config = dict(
    num_hidden_layers=13,
    hidden_size=320,
    num_attention_heads=10,
    num_key_value_heads=10,
    head_dim=32,
    intermediate_size=640,
    vocab_size=2048,
    hidden_act='swiglu',
    norm='rmsnorm',
    norm_place='pre',
    norm_eps=1e-05,
    positions='rope',
    rope_theta=10000.0,
    rope_fraction=1.0,
    qk_norm=False,
    attn_scale=0.177,
    bias='none',
    tie_word_embeddings=False,
    parallel_block=False,
    extras=['capped logits'],
    init='normal',
    init_std_qkv=0.0237,
    init_std_o=0.0,
    init_std_up=0.0237,
    init_std_down=0.0,
    optimizer='muon_variant',
    learning_rate=0.00834,
    lr_mult_o=4.0,
    lr_mult_down=3.0,
    beta1=0.93,
    lr_head=0.00612,
    warmup_steps=200,
    schedule='cos',
    final_lr_fraction=0.1,
    batch_tokens=65536,
    max_seq_len=512,
    doc_mask=True,
    train_tokens=426900000,
    max_steps=6514,
    dataset='wikipedia_en',
)
MLP neurons of a small language model. Each row is named by its layer, matrix (gate and up: input weights) and neuron, and shows model dimensions 32-127. Each number is 128 + 24 x the weight over its row's rms, rounded and kept within 0 to 255. Numbers have three digits each. A neuron's up and down rows have the sign that makes its largest values positive.
A block is one neuron, or neurons of one layer that tend to fire together. After each block is what it responds to, as a language model described it from the Wikipedia text at the highest values.

L4.gate121:150126126092111124132147149153141116100102121095102099163161155089136154137153140156112159090175082116097114141108198135134105131140135146090133141124124099145157107115110130095153125128108130118165151135110128098094159084145165094152150119118134088143127132116104132115105116116139143100
L4.up121:135132100136133158141129145187120129134162098173103112147148088145105134143136158114144160157107140141132142102136135168133119097131142079128114102117109105132129147142114106109103138153173135154127183139118104172098175121110153115114141117151125117119158131150141159141139118155079157149
L4.gate270:146127135082150172161120098133151190143080160144160092150106128127113138130162129165158118129132100113103125133157170170145158104128096127144146167141133114156101107152128157105159120121129161098090145122109130144125115139133128099098128060130142143063098149134144119114117115098104135087
L4.up270:135129096122115121138120099145130098137099070123139069134111147123124068161176132132112126114114110122109119144109137120124143139086132117131127130142157153143102149121119111114175149143116127132154135130113111133115155095091155109146141143109125130129153125096087131158154159122121099077
L4.gate293:133135140112116134146134103160115135113138147137136148138099126106130141164128093099126164092056109172118148166127136107113161129146123132143181135172154155116108149117136159124144107151164175124099133118155124125121113139167119158116141138082100129110106171129152155106116096122126148084
L4.up293:171149081118082136112089171140112071140121082120141162116115138089122118107164099140106102116178133163144130103111102174134129071165159111123132131109098157132101067113106152138124151158114113123151135175156123158105092130108157118155128150140096142107121136114088113087115162128130115167
L4.gate414:145152103154151143148116148164158184142131116142132056158147111075162137120151114104105113133133075135161129121144147122141127129120142137141139189131137119111144138145043137127122117112102106134073144170123102126128125151129139126115083114125115105099142128144114162101129127129121099119
L4.up414:144166099136133111109146125093102118120119161139130118128119113118135101117105116150129128127120161103175111121114101111095105124120136142104136115139120140123111177114130145118078122140134127113126127096117124157077111124167077142117109114160127192137126171178118107148119165165134133141
Description: Parenthetical conversion openers. Opening parenthesis before a unit-converted or secondary value in tables and infoboxes, such as °C (°F) climate rows, UTC+01:00 (CET), and loan stats "16 / (4)"; weaker on "from" and mid-word pieces in prose.

L4.gate95:139191121127155163113176137135116135131160140141150117157100119142153136133139158107160104135160155118102071145116103156110121105100126138158144103094143134137106131148125144112100141133153121147157113168116135209122140133118151147123163135130128109079131125115116163113100109104107117167
L4.up95:142124138118097140133107154153149140094156135143169146157167149189137123144116136143161162148165156112118127129092108112138108127104127140143148108124129135091089125175123091115136145120138118173132147115128120127143097110112133122149158111095069139177134146121167148119130112158112160143
L4.gate199:101086115119117127106115111109118145152161143117161111102139087162103117108139128116172142124179146172109117111139132153058108120099125124105082078117148145084143120103167113107143072157107127164145108126146089151139116099137177076105142118139133126156136102125147132171119120117133142112
L4.up199:132068161120099171099141148155123125132097128106134121173083138082120116108119164133125117131119124119122113110122129118094130127100106123173153124122112141115136116139091097130085105086148123146142142150133113115160141111102114145114139150149130185120131164121114148132127124113114132210
L4.gate346:135153127154131164121131144179132168136101099090112122125095145095084142097161156140143149161137135187161120129144151136118063132136120111126147126114149137122188151123121114102107143079115154137131150131132108067186101172102132128146097126133134109113124155123151115153166097150158127136
L4.up346:083094133159139131116130142143138156091117113103134194132099152129082129124162111124119152082134098153132106152138157117154093129119096117135115133120093115125110160084112112136135109104133169118116116138129109121157140120173105118131209116121118112124154113144134146125156090161144153111
L4.gate634:093098179125136119089119061090127137124098160113124117100178137105163120160141164115104119101181103151107148114083095105157128106125129110132091100141134155155139133128092140076121139096119138107148140099170100122167159118123159088199175133119128150100196123157121113150123155112142128124
L4.up634:129133140082129153140119169148119144131112161117129134131090134111141110140116117144142113112101122152111109124146130149145150102097077176120116138087122126100164131113104136094116115116142143124169150087149115115160134117121131151121094143115119112115129119144125095134144099133113125128
Description: Year-range ends, table separators. Fires on the " |" closing a wiki-table cell, the second year after a dash (2017–18, 1926–1989), and verb endings completing a split word, like defeated, selected.

L7.gate403:088123133102103147122106114126125085157091101118135117103108150115113131153114130129067141121155103129114159139109125092142170147096144145137126111205124109167130152099174159101141125112121120133142120180101106074146098153119107127164112173139106069094134117116155141096127182107139158113
L7.up403:152147161134117145119080099120090161093138135117150115079092136137130137085150158121117165107117083128101105136103152143123097102152146124111097064185159124156156124126110125154127121121140145143131096159146145111118170124095137121157115149126125144121118121136122131155109136092128127091
L7.gate561:105096115074123112128139122117149108141132144131095109116142092118158164096131152109168133116120160158085138119164106119174115099128110089111115068126098117133135123120116152101176107142142135151135146112142136120109139143086096125053172121118131086180106149125155113110119113111145122099
L7.up561:111106143154096101153107120127134107121104156150125123109143200138132105144067121138150112130124129130116128094151127173171148124098115089153113160133130143142114129098131127147125137186135123145140165121135136151131136148112117122109116176158129115145119107119091100117112108091134144146
Description: Career-timeline word pieces. Word pieces and numbers that close time or sequence phrases in sports and career bios, e.g. two-y|ear contract, MLB deb|ut, his first game, 3–0.

L10.gate79:108166125116152162092163129131141117152123113116137113083140102161121129143110115126158160136112108154109130149107141172126153130090103083111124125159122160139136115161106171101145138134151158129126103188124111129147079126128142120130132132112139136165126133109169140104121085145139102084
L10.up79:128113163090118109097103169147126100164152113092132069136138160138127117099132139136169102109144151129082117093106161141137159109165137153123089119122125139141130113146152157120102118133113107097121131129117150132112138138117116135150143156144098150157126109076184117120118108113123100072
L10.gate261:118097115157132084120160145124107113109092156100138094113117130124117095136110137100129111107128171157112114098114175123119123101125105126155109134135114162103155117113110124155112134185137106139120113154093094123159183106124107100135177148152125167099162097106155113153110097131152117162
L10.up261:117104110167136112144138116146140149071144080092137112120164115177117111158088125126121092155131128149137115150144113164179087119169156089159120127143109111085137103100102104137127106165099136140159090110108116120177103167189091129123134134101137168120137114068173103152126090133138092051
L10.gate309:125109163141139124110122108112192138102141148142062125115176162163124123122128103127100095127127111153106146089127136161167124108111116087166167092149126141142085117096156095129098108130130096134176110155141119079115125125153144129160107119123114098150111098093141118125117082165073102153
L10.up309:147132162153142125117084117140161093157169078171106111110130146116094132099107144135141093093143106087082101121163097105079125091108100141173088178152131143092112134152127164121150141159073091127158063134085072137154118112079152116175127145121153106156151138156155137136142103168139137130
L10.gate421:132145135161142116108120076116137142141138178088116109132111134084120150117143178142155136098152142113098152128142124129112104168119106119128159155114132129093116154156079147133130140078130124118113113056135144119161148145105129091123142131138142118119135182129135135165119098085109110126
L10.up421:146129108142122145110069098099127131153118153078140113129073169107110167127142132133142099149091101148139132176140151143107123177146138189116136083141119153155156117133137133129144116153106115106084143107136125093094129141125137131156127109079120157162077135115139105131140118139130109169
L10.gate441:149163112135144156080104141148079099144132162129146102083141132132121124096113134115144106099164144115114142128108164128110141132149150161162136115129110158152105160152138121093143157148110094148091142136107123142165118169107107125170147110115161132139131122115134097099117107166145130078
L10.up441:152131095139146098110127141116155140103151107102151128072103106120149123066116133089140131159094111163150124139111093107130109129141107144145175120118130105150132095130114149129153108107122120119129152163119074165131145062150167153132118146154131077151159123128171113162137131131151129087
L10.gate546:110097101113132158155090105111119116115100144109132122102053103138110094113094173097115146109134108140108150125142121130092106145124144164113094078158131111154105124096096152116129157126165093109113142132133118166121155120125161121160135118160117145128093141130116137104144106170119157127
L10.up546:107144138161147118138112158150099134136134109113130127118130129094157099131082089130132119122149079167104151162127136150118177120108124086144128120130093137116149159149103138123135124153102141139107156187130119112103130117187074103134115153146141090101115160149155155139115130151166136123
L10.gate551:163174122129164122093165102128162113129117119173106093137135139120131098102163125138115148121141125101100093140084152117147126116147104106130103133108164146118115119154100117096145152137130136144099122117135142146128140144097098159120100108062096093155160137162152128138139073137123106159
L10.up551:109056150096108140162136181108103156172106125120094106131151126114118131104105118133115133153149100184126157150127111110110138159124148061097135141119138147137110147135146152135104139150136141151112138085146125142072150115140143142138102155099119162142156116157138150159171192165113100166
L10.gate568:125095070149122116118177109101182139150147141121119064141098162079166126107132091089129091147148134160133119157052161153167108108135139118098168162140129123126147121145095151128151128189147159125124087142112161143125124134138103152100110149172113121082104095104114148158114074152101136117
L10.up568:110158141146150081154129136150138097172142140095098144115069103103143137116119117085155114176183095144156104157158106113141113137129115146139103162120107128098118101103116150117128124166123121124137104164146109166137186105122146137103125098110098179124140157142137139142144110110151133154
Description: Institution name continuations. Word-final pieces and "of" inside multiword proper names of institutions, departments, awards and events, such as Biomed-ical, Conserv-ation, Academy of.

L4.gate210:109126129128137085139138143151158122099139116130118092101108105125084132138127149095107130152129132118103136091122098156162113116128106121117125151136158151110150179117144116133150156091121104143107081121081148117113122109115112156132119085141114140131101121125130140069138118144124116081
L4.up210:087124140141067101142172175126146115132173099103120127161102122151121117134168122123092127105136180111072141131118087118146144145134175162146148096177165128100132132131152145135125118117119119140128109146133085123112086134158167166080124089123132108143136106121140112109151128134105108075
L4.gate271:080105094148110109107145123119104102159165115104106096124089122153153139139167107106107143143145122104083102096098100135154165148140126146142150173142142115137146137125145159137101126165058112115173099087113077112140111122135120147129125110126146159077121124121149128161129140158105170097
L4.up271:153110147097101073104144135143104119120196089095130158130146103131138141089132148124176112115127128088109129114166090112157119120127120139121172098130131092121189109179156128136156083153133140113148116155131121124132137144110140131177106143116140120174137115155091121164150122139147116122
L4.gate288:141166164109175138151148107112106136126192117132129115121203128093123124080113119123139141088108166124095157145144143143129116104104131157169129121173138073122114122161173132114123107101143101093141131152168101166156132155143146099113139151110121104089129110160098129151091138138115121112
L4.up288:096126150123152159092145112099124125097156099143081107147153130132117126121131150119129127160057130143079141140107148113185108065113116127085112144127141080103109130131116100110137137149073156105139149133140126103130106141158092110125138121082145121126128142134103123163124129168109146168
L4.gate584:121103095134109117092118148125146127124136142109098131077129122069136146114130144098141151112112113135087119139160097129144108116101139088090122155154125156087104089152114081168099184097125133135084125123106109148071125153114141152132125115138101134109095087141135157123125112158116114102
L4.up584:151145106133157106095142123143145131123151094128105116177074098126098128112167105082106089136148140135102165115100137043158135115129112137167166107103085141090138120094139080146160132116113104136144134130150078114110114119122141131097128095138091101160107143124155185124170128119137090107
Description: Field and occupation suffixes. Final word pieces that complete names of fields, departments and occupations, such as Educ-ation, Engine-ering, Agricult-ure, lawy-er, Ge-ography.

L7.gate617:097124112141160111112143136124147112122121111083130103102161106124142095114128149146118165082093113117141073153129108125095118135156101123147142094155118121172111126135168150137116144112138134163111131165114126108117137084078159117141140091140116176123098101177150104095132134186127176168
L7.up617:133124167094129110114169179120137092128139116186052140149160160120122112123144147120137159156135125096137092119121074077117115097121147097097152174127139099118147135152071118159119166076158094155105157100090135092111107124147159137110141139126113135136162154111137130124140167153106156161
L7.gate630:126124116091119107152094128129093128142146164111107123085155119113071125126146108116128100146154099132123127154162098132170106125126133160083136121128102122133130126138190138110152108156104070108120107139152094119150179156127105146144127181152111153145136146129135130121114140129113136105
L7.up630:156118140119170114118109110118170127130129138127145164120126127115162117106126105160129131107134099109124157138115151141115125132098096152154150157138151083137113119188129152118114165136121190155134097133130174185143118187142147129176144126088116112133149174122156124135084157112128153153
Description: Final pieces of names. Closing word-piece of a multi-token word ending a proper name of an organization, publication or team, e.g. Entertain-ment, Communic-ations, Chronic-le.

L4.gate27:106165129153147147141156162148161131094112132145144109111153134109093132154117141125113103141131133139143069072093118150121123094103133107137131165112147175134120118096134172126148102072080104157121132153078149173140154136143104131130104116134107140115134109104153097124112093123104138113
L4.up27:162114110124132111083150135126178152157167178189092140130133107125106131127124114129154161119101126127148146121135124085139107087137113150070079148109120110141137170086092141171137167186096127146134121165111114215120180146124134120114168100106148142120120099119121117142114118148171139137
L4.gate192:117122110148160139123121142132133175158133118158118109161124103113086134134144097082157100147088142172109133095142157093107115098100136107183108143146111120120113113120095150101131130124116151121151110151145135098126116123117078109157133149132152081167133107120149169092141129121166122152
L4.up192:118140109156144096119121131132070129130137170143092170130165115092125132150104109129166111168090143172110141142128136135133123101125133122121155133149155114100137134121092160128171140114124187096151106143156085109115097142061140148157086111135172135145109113129114182145104136135168141142
L4.gate254:148113176114154142114157172123162132111097125146101111162118100115141125143143131127102087102143112105113102103143123087108060094112137118149096109077151180150132112101114144130138110128092135132109121139113159112129145159129131111128125128147154162140114132142167114149094081164151103182
L4.up254:156137134106132133128155129108160137139076152172140134154161092097159103131118121169130142125143139112102153111109098116161086104130158098151091143104133154164147108110107149136149150070153114105075152124098145131082116129142132108110124169086159127107105134128130120171122081127140090130
L4.gate468:117088134093205168119105113129087107166146119127137142106045143090123141147119139146076156121110150141106083083130130102128100139115146110108110146126164166112134158110108121160120126139107172138127115100107135128136100099135098168117117149152114103119126142145175120100108127131150139117
L4.up468:120129143119171180105072094127061115156134128134139146140145148152111165162135150152090146102095180136135113153137117122151116123117110105110128131148136149123124135157139143158099108145136139135120122133126113126111136128135105140103109158168088108142117162131112130133141134143138165119
Description: Mid-word subword fragments. Middle pieces of words split into several tokens, coming after a short opening fragment, as in trav-ell-ed, w-ent, form-ul-a, Vi-enn-a, indiv-id-ual.

L10.gate59:162142112132114115107135097147135131169122147120144139162112124111178086091160134114142073166125169143108129111122096131109126122125099102081101135136098113182093090105111129170094141107084123116129137100139080143120151116111120106141091129163112168134112119146140133151084158136155098095
L10.up59:120135089125140102124096097116107128166146114130131112143165137143133128117108140103141154137123092096129116106115138170102127095140121145089136115150150106164117142115121093150111128147156107112191121107155148148112130130098117136086093142145135109117128126123123120127120135120130114172
L10.gate178:117143116122108127121134164139123144120139137109118144150147165155127085142117114131123083157114092099137101147147159141123118084122118144135141125119138117149100164136176144118142123152135126156103122141147108109149155130157095149149111095122111126116125074130156099143129138127149160117
L10.up178:119093133126145114127141087121170141128129161114111064130143112102170069140130124139130111158101111156112109107141116187140151111128107154103149140110144142130121139125118164118120096122109122141112144101128136137151130107106121167097122078106178104101086139105130128152111129131134143143
L10.gate201:137116137083102142099102146121161122151110163082123121147173139126152130138119125117171132161161089154124126140123118077146145106104143145158142120085168100147122174166123084139131121181116105164105158130118080117122136150164116095106131098142127115104134144098126110160102107140167178140
L10.up201:108154140120069114092111093107125139139093153138130162108150123119095107141147128115085078109092183140137120130130145133115096137108132138136137134132132118157111148113148132140106107139116098119135111134058155162129180132105144111121096119092109081154127120071082140074159153152101140110
L10.gate399:125130143098151121137123074146109114147128139128130112115126115153129090140141113138099112142130125129131148159100112150155145136153123134148125134096100171147147132107176123126110127094127094150103098116110115115126140098164097135143145128163115166127145134130135093094135130115123095151
L10.up399:137126140102108161157153121102104127122142164077127120104112125129116119143091133144149120100144161118133149107154134126140128107166096148150122138137138117152173125148159098151129124139114141057033149106101130117097151170082142164100153150095100074149127106138129107117103063125144098115
L10.gate442:140096129126163102119129099123130090140154137107132111101141145088168120139088135136105138178129154129117124122151124167131116103158095114139146114070086108105138106094121135152083139153104168152136138133127107115163122147128144142129100140148129123115163141146142118144127109174140123155
L10.up442:179148114114175079119130134116110092145189155111136120098144165125172134137121163146119125156175136139088130141110116086110113151133108139154161132097111076110144130105142115132089145130119136197136141144142115127182136143122119138152131083144144071151155114128152088120112116135124114122
L10.gate458:119138121131111131124108100110131123153110093124150125108120119135112098106121155101127143114130110101159138105125104106168104086150084096097146126135158140159097167106119139141140104144111184089153127131157099092161120105132140078135130135141121140143133133091129122117133111151125113102
L10.up458:122096122134127177126133118153160121101128115106114122108174141085139146116140118073108149142110142169093103147132121168141073135124140108121123122104141134084129152113123111127151105096105096190115132098137103144155086089094184144106156127104160122156101104133109068122112160140107167143
L10.gate603:143157123142081119109133108182147139119111159111154149111081098177103110118140174116122147151102166098152145125105167151186152131112134132154133141139104147114143169127147161111113103137115108168108131117111125149165138147144107153148127123103116126136109135099129123121128147121155126155
L10.up603:124149158120123088122118124138142089120090123145122156103099132130099158134100158126157102141143087155118156138166139120103160109126140155121105139102126124125124151144125110118181101141144125102119122170106125134131136166146122110130139117095101092087153145113136116146140123176150110132
L10.gate637:090102141078149117123139139100123118092101137129175123093118102114145109115082120138139121137098092118096115140124110102138058095121145123114075109111115104109129069083119155137121146121140096118126143176101118132143132124111134158137151123158138108031116131142103102139159099180135091189
L10.up637:125159147147130092135153140175130104103143108082109087112095142156118123131144105113141117176104118134142138165101128107105121125124166129119133142140091152137145129144143167104134118188112133134128125098112173146098138162098134097166120088093089140143114134119117134120082151157118153155
Description: Verb completion before preposition. Final pieces of verbs (inflectional endings like -ed, -es, -ing, -ent) in biographical or descriptive prose, just before a preposition or particle, e.g. went on, focuses on, scored, lies in.

L10.gate13:116107112148129162116129130109114169081138164172137150138155153124173104136145092133088118109130131131113108119161150169128106063139128131133127112116145118125113134093103097148118164128138134115121133148110137122114157167122120128108132111138145169157132137128136146110109122139157134112
L10.up13:131142137146120133121162165106101136130101152088154091145154140107170108119123118096096157176101131144120154133161102109123177110115114103124133121110097152135144127106109171098158169098136111145134135124126161148145143145108090137126177118145153127161133101124157120071116158136174142144
L10.gate46:137139123134101163118132157085129145120134136084166148094105114096150127142138100130121148154114123095116123149108084128112108099110149109114148162155135164097117111132146138089131130126146111132162167136164123122111121163117110117132111137130139134140121137142124177164141168145152136144
L10.up46:122124156128140130128131177164123103126120117127155139150159189107098122118155142182141099100116114173143112140147155131111117135102113146137170111155129109118125125115161133159150171161119124110145139092121132132095128140125144094112119090056124161107126069112163132127130106134147135108
L10.gate133:131109149119135176090109116104101096161171167179166142102102189114101123113135161129144153099191135123155134126133123110104160101131121164133110101119087114170125085127085118138118124141141108073086115087102150133165120140133118131097112119127124139136093153125149154115095125107114103106
L10.up133:134115112092149098118108152119107141079140150129106110127098125135145145138124129137119085117126087118172090175130133126137113099123122122152161147115144121131141123085149115121086072081128161146144108133153113153146128105151102130147120089116160112155126124101139090123115097169102166129
L10.gate265:135122123167105155104111159153141091164117117149123123132144150179116134130132107110159136153110104122122110161132164151142165128145122125136125090166108114173154119143114119130106173166168141145144138124144093110107137148099141114117132128100113173090164179115108143125157109193151145133
L10.up265:129115071117128090144141140089117128109155091087109107127118149100071163148115123164101144117106137136135106125107154173085067105111146129113142148134104110087080070138171133118126119136142138110120159096153132130167146115092082071078104099191136158135106124161102140134148150108107105087
L10.gate313:121132143122092127129117121166124130123172140152128128113139119151093142143099123106150130102138121167100097112134143138118138107150125155096119120131093130118151134103086149134164133121135172094137063103116110146086115185072140134087135109130162100075081100112133143137117120118159114115
L10.up313:125128143141083119182114105173170073147131128144140148094101153133102183159134132135141109129086118095170137144117163111207149122191149092131142101096161095083148112132117169130107113139144095140149121146136085126111107166122123157138110141113137123113131126100121131088135131149163139094
L10.gate369:128146122088137139132133162130116104170161158124107140067083101153138107124111126147142121120133140137129119122126157117107093103085123090137142113153141183128161113133118123149143143119122156149160107071099098154090108134117120103093151139124170103115132123114129099143146081170101138176
L10.up369:120134174111135141167123134123130121156121118137102159128153107121136160144082079143165121123125115152109112124139131147145096100096158133105196127133127148123136143122125126158140143123129114155168112111133132093088102124145135091081155120184170131120140128119123125173145120108112140151
L10.gate451:141102097158108139109147183070138102137150113116121121119171116136138096116178133113115107141077193123154113147118172129169130134141094145158094123125073130157148124156131126141142106140134097157105137140115120135131112107151197113133136124148138144087151070105142133181129105155119154119
L10.up451:103131146131123146177134169153160140136108147126162106120085082124145109119152094115117078125115152107113137106104144135086147148072123131160149152133113154096184090132146142156120124134118155145161135111186143144124140107134154128131100171110118171129124129128123116111117137135123105105
L10.gate592:150183131157074131099145126102112124099185099151107133121165132100128087165152138152160135112122114120186087125147113119115127127110172126147139132170134131146148095104117125132145142138108107169159150110153111121114103112191122145123094156144192100196114124129095122093103149083108133144
L10.up592:117167143111133157141160148165128156123125115121115104152121151161179127122152145171127139131159136128095145153145125138153107079131131140131145099149109143119140128139122120176112191136127107089093092107085105109100119154144145136123085066105127104117118108113163096159126138108124151124
Description: Duration colon in tracklists. Colons splitting minutes from seconds in album track lengths (4:06, 5:49), plus degree signs, years after "(", and word-initial fragments like pr, ex.